{"num_hidden_layers": 15, "hidden_size": 160, "num_attention_heads": 4, "num_key_value_heads": 4, "head_dim": 32, "intermediate_size": 448, "vocab_size": 4096, "hidden_act": "geglu", "norm": "rmsnorm", "norm_place": "pre", "norm_eps": 1e-05, "positions": "rope", "rope_theta": 10000.0, "rope_fraction": 1.0, "qk_norm": false, "attn_scale": 0.177, "bias": "none", "tie_word_embeddings": true, "parallel_block": false, "init": "uniform", "init_std_qkv": 0.0729, "init_std_o": 0.0149, "init_std_up": 0.0729, "init_std_down": 0.00796, "optimizer": "adamw", "learning_rate": 0.00188, "beta1": 0.95, "beta2": 0.99, "weight_decay": 0.087, "lr_head": 0.00524, "max_grad_norm": 0.5, "warmup_steps": 297, "schedule": "wsd", "decay_fraction": 0.567, "decay_shape": "linear", "final_lr_fraction": 0.05, "batch_tokens": 8192, "max_seq_len": 128, "doc_mask": false, "train_tokens": 108000000, "max_steps": 13184, "dataset": "wikipedia_en"}
MLP neurons of a small language model. Each row is named by its layer, matrix (gate and up: input weights; down: output weights) and neuron, and shows model dimensions 48-143. Each number is 128 + 32 x the weight over its row's rms, rounded and kept within 0 to 255. A neuron's up and down rows have the sign that makes its largest values positive.
Before each neuron's rows, "fires in" lists the words (lower case) most often at its 100 highest values on Wikipedia text that the model never trained on.

fires in: "city", "club", "tennessee", "league", "senate", "website"
L3.gate367 [149 103 116 129 111 144  97 166 111 185 102 136 117 156 176 132 120 159 136 155 106 181  95 157 107 103 155 153 104 111 223  77 114 132 138 128 168 152 126  63 170 123 159 130 136 140 102 158 149 102 151 170 119 130 139 153 101  63 133 147  85  61  98 192 128 117 122 114  98 117 167 164 117 154 143 115 127 178 139 119 127 162 125 125 166 125 122 157 150 122 104 148 149 102 107 125]
L3.up367 [134 178 121 172  70 131 109 160  92 200 161 139 110 138  82  96 126 123  82  82 150 132 160 127 141 134  90 119 115 149 141  97 158 135 191 111 153  98 161 113 144 134 117 108 127 158 158  87 157 112  67 137 130 153 142 148 109 175  14 149 114  95 126 122  51 115 108 128 104 109 129 119 123 129  67  64  93 154  94 153 131  89 166  81 167  43 136 212 109  83 134 103 145 135 124  78]
L3.down367 [126  89  97 206 161 111 102  65 142 121  96 102  73 125  99  85 116 123 177 154 136 132 140 162 152 148 146 121 117  68 175  84 111  99 167 148 109 118 158 135 127 101  95 108 128 123 139  84  70 157 143 119 139 141 196 148 113 114 166  64 103 133 141 196  96 123 110  89  97 143 155 102 138 102 154  85 139 136 141 185 117 104  94  83 132 137 119 110 133 118 112 123 154 151 168  69]

fires in: "including", "as", "like", "missouri", "francisco"
L4.gate12 [136 164  94 135 101 138 150 131 110  93 111 131 102 120 138 170 136 118 108 161 124 172 152 191 145 136 139 159  62 127 166 154 128 135 130  59 185 182 168 131 174  94 122 179 103 120  84  99 117 100 135  68  79 150 137 202 129 105 126 162 146 127  74 158 158  29 139  95  89 121 145 118  93 113 146  90 112 123 146 134 124  98 105 181  93 173 127 175 174 209 149 126 146 103 127  94]
L4.up12 [126 190  71 145 111 113 166 148 124 125  83 156 183 124 187 181 117 106 119 149 133 102 203 191 155 136 108 140  96 124 150 124 156 102 115  79 144 118 149 160 110 182  95 127 150 148 124 130 139  94 143 132  57 131 136 157 127 116  78 104  82 161  47 182 147  72 125  97  82 104 132  55  95 133 118 104 144 127 121  74 143  81 136 128 124 160 147 224 134 171 173 124 122 147 173 149]
L4.down12 [171 117 133 134 114 159  84  83 166 104 137 102 146  92  16 120 108 106 106 224 130 125 122 143 131  64  82 136 111 152 159 161 115 123 118 135 128 148 145  96 121 117 139 151 158 113  97 129 102 104 117 132  77 121  99 165 139 138  83 134 162 164 128  42 136 100 110 127 122 109  84 132 125 116 109 113 168 129 151 160 126 142 150 147 100  56 136 122 125 157 141  95  80 134 116 160]

fires in: "are", "were", "running", "regional", "available"
L7.gate420 [ 98 134 131 142 128 156 112 115  97 161 136 201 176 144 106 156  93  83 109 126 111 120 143 139 131 171  86 102  90 142 186 124 149 157 117 108 129 134 145  86  78  84 129 110 154 133 148  96 124 108 125 125 164 176 153 121  54  63 137  93 147 143 103  93 195 107  62 146 142 115 140 157 121  49 122 110 151 108 150 172 110 175 143 143 177 104 115 107 150 116 131 134 173 125  52 108]
L7.up420 [ 43 121 163 101 140  71 102 145 138 128 130 186 187 109 101 162 125 127 141 127 145 123 134 128 146 108  96  75 104 112 119 112 138  64 164 101 178 154 163 118 129  54 134  95 150 144 124 143 126 124 109 113 219  84 145 109 105  74 176  99 140 213 151 120 150  72 108 184  97  97  45 124 135 106 117 196 186  83 126 140 123  85 111  99 151 141 151 114 133 119 131 123 136  85 162 150]
L7.down420 [105 187  70 196 138  64 148 161 178 136 115 127 149  54 131 146 127 102 107 114 107 146 137  99 157  72 121 128 158 127 141 110 100  77 165 152  99 118 162 155 145 108  96  99 146 200 114 111  75 145 161 117 143 143  27  86 205 148 110 153 155 114 163 136 104 128 147 116  74 151 100 151 124 159 116 138 127 141 146 145 132  82 178  76 117 139 153 154  85 177  96 180 154 123  90 149]

fires in: "name", "included", "role", "debut"
L3.gate82 [181 104  97 113  81 155 121 103  92 135 144 142 145 161 117 162  99 106 136 135 167 123 110 179 157  93 152 113 175 113 163 124 103 106  84 114  68 145 173  95 104 147 153 179 178 114 131 157 151 190 140 177 124 124 136 133 101  96 179 132 127 115 116  99 102 112 149 132 122  71 159  77 184 128  66 113 139 162  39 139 111 169 124 107 121 176 163 181 105 106 165  82 107  95 110 115]
L3.up82 [148 117 129  60 121  92 160 142  64 113 101 179 146 163 145 152  79 163 169 190 129 136  93 129 199 132 122 108 151 168 142 108 176 116 185 163 161  98 162  91 160 119 141  97 165 151 104 100  93 106 110 139  85 124 136 107 144 155 130  92 115  76  82 116 159 150 178 139 108 110 115 160 131 176 215 127 184 139 171 151  97 140 105  88  96 124 137 101 141  86 109 149 136 138 148 112]
L3.down82 [120 123 111 134  71 128  88  73  55 116 180 149 148 153 157  69 101 147 136 132 128 143 111  98 203 163  91  88 149  96 165 122 177 200 129 153 114  72 120 130 168 152 141 134 158 106 136  99 100 127 153 169  70 189 171 172 161 105 109 152  91 102 156 110  93  93 147 153 150 110  99  95 124 143 124 131  93 135 101 202 163  96 105 138 149 180 194 184 113 161 127  85 145  83 137 104]

fires in: "died", "married", "son", "born", "lived", "arrived"
L3.gate36 [113 149 144 102 136 115 150 155 142 108 144 134 126 145 180 120 119 112 116  85 153 114  48 154 122 120 138 119 124 131 174 124 190 126  89 123 129 125 121  71 106  99 130 156  43 111 118 129 161 152 184 140 104 131  88 121  82 146 152 175 121 112 128 120 159 175 144 143 149 192 167  96 113 106 166  96 104 113 138 148 108 155 146 142 125 152 205  97 128  66 148 128 183  96 115 130]
L3.up36 [121 122 199 129 155  91 138 107  87 101 106 112 181  94 110 147 110 103 118 154 177 141  56 136 114 158 159 147 110 125 173 186 102 109  67 112 115 117 148 125 130 163  62  59 140 138 169 121 105 179 142  72  73 120 159 133  89  96 136  74 124  90 148  95 100 129 183 172  90  98 135 135  98 125 124 170 113 158 145 136 127 157 107 190  82 141 114  71 152 140 102  82  48 171 138  76]
L3.down36 [ 84 107 133  95 132 138 123 118  98 130  99 153 156  75 127 129 127 164 169 124 199 123  57  95 133 152 138 146  80 117 117 151 196 164 119  96  63 168 137  84 118 149 108 120 106 120 133  47 105 109 168 157 152 128  78 134 169 112  92  81 184 153 137 123 115 172 163 122 129 149 159 170 186 113 119 118 169 138  97 159 107  80 147 110 131 168 124 139 143 117 119  86 130 177 119 136]

fires in: "music", "based", "credits", "credit", "live", "jazz"
L4.gate361 [161 177 137  76 162 136 141 127  98 126 110 130 169 116 100 158 158 111 119 135 165 113 124 105 117 178 147 117 150 116 163 112 101 197 180  70  76 168 131 104 126  92  84 121 141 113 150 184  93 113 146 117 160 190 142 180 126 107 146 124 164 113  80  60 134 104 112 129 212 147 131  58 138 129  82 119 108 110 107 173 144 138 121 132 134 146 183  86 137 171  63 161 141  88 106  44]
L4.up361 [ 97 170 124 117 139  96 103  96  77 108 154 157 192 108  77 141  96 133 154 124 144 120 153  77 134 176 166  91 130 137 130 182 109 171 170  57 126 148 114 147 168 141 111 132 177 116 171 146 127  89 175 102 115 171 186 150  89  96 137 114 111 124  99 127  89 140 133  41 156  72 149  68 133 121  96 146 119 108 120 147 130 153 147 139 178 158 144  93  94 129  63 197 150  74 156  85]
L4.down361 [ 70 160 154 165  89  80 125 132 110 154 103 146  90  10  93 171  88 139 211 148 120 111 132 109 196  99 111  96 133 103 160 153 112 136 180 134  78 105 112  98  96 161 130 146 190 170 130 108 130 114 156  90 124  65  70 180 100 163 142  86 173  83 201 139 159 165 124 102 154 116 165 132 147 128 115 108  99 122 106 176 134 137 143  99  95 183  99 115 127  66 152 138 128  92 141 175]

fires in: "after", "well", "instead", "initially"
L3.gate130 [150 167  99 133 155 107 184  95 100 144 122 120 133 168 102  84 179 111 144 101 156 144  85 189 146 143 145 153 146 126 141  95  97 108 143 175 122 209 167  97 136 159 123 148  52  98 117  71  84  66  88 194 156 145 102 104 102 151  93 119 131 120  90  96 112 149  76 116 187 107 201 125 138 134 167  95 132 137 150 101 137 163 131 127 164 132 121 161 136 178 148 196 124 146 146 157]
L3.up130 [159  90 156 188 156 148 119 108 140 209  90 136 116 147 136  42 113 140 161 105 167  96  89 134 120 106  96 133 160 121 102  82 160 130 120 170 140 106 106  83  64 156  97 176 145 166 109 118 150 135 102 125 131 132 103  83 138  78 152 145 146 165 128 111 101 111  91 172 156  97  91 170 131 123 114 144 110 161 101 148 128 156  77 146 119 149  70 147 127  83 132  75 139  72  89 186]
L3.down130 [140  90  97 157 158 109 137 174  92 137 175 134  96 193 163 128 127 110 138 110  95 135 178 168 118 147 152 125 133 162 107  78 155 150 144 161  96 121  65 129  82 179 113 148  95 114 111 104  53 112  90 122  87 123 194 150 103 164 113  86 163 166 123  95 113 146 182 130 114 184 136 144 105 171  86 165 142 115 158 119 128 118 144  98 149 156  82 181 117 116  70 163  86 105 123  90]

fires in: "could", "will", "may", "should", "might"
L3.gate352 [187 136 121 146 125 197 129 113  87 154 118 186 122 127 128 135 169 139 103 118 119 124  92  77 138 141 157 159 127 186 124 145 146 136 109  82 113 153 138 117 104  71  82 119 136 176 101 152  82 131 108  97 115 205 154 155 147 121 161 104 139  70  86 154 120  87 141 170 171 186 104  71 136 133 106 102 156 114 155 119  59  94 141 132 135 163 137 135 153 133 157 133 137 121 189 163]
L3.up352 [145 127  79 141  57  92  93 152 134 207 139 174 180 145 105 122 190 168 131 115 105 123 101  98 149 113 106 124 167 153 118 132 174 156 131 117 188 156 172 132 143  64 175  78 121 139 113 127  65 138 169 161 158 105 150 191 142 119  88 148 120 108 100  73 119 164  99  99 161 121 149 102 145  93 141  69 103  90 105 134  78 105 185 145 128  80 179 165 145 126 144 164 156 102 133 120]
L3.down352 [159 156  83  92 152 109 129 182 139 127 119 135 114 137  89 139 118 182 107 129 125 111 141  88 151 103 129 110 182  76 106  95 106  94  70 112 122 130 124 114  74 135 152 102 136 131 190 186  84 185 160 128 162 133 105  97 180 131 166  94 133 118 176 122 127 192 121 165 220 136 163 147  65 128 121 140 137 102 135 106 132  97 118 106 159 154 155 199 165 175 141 138 127 159 144 134]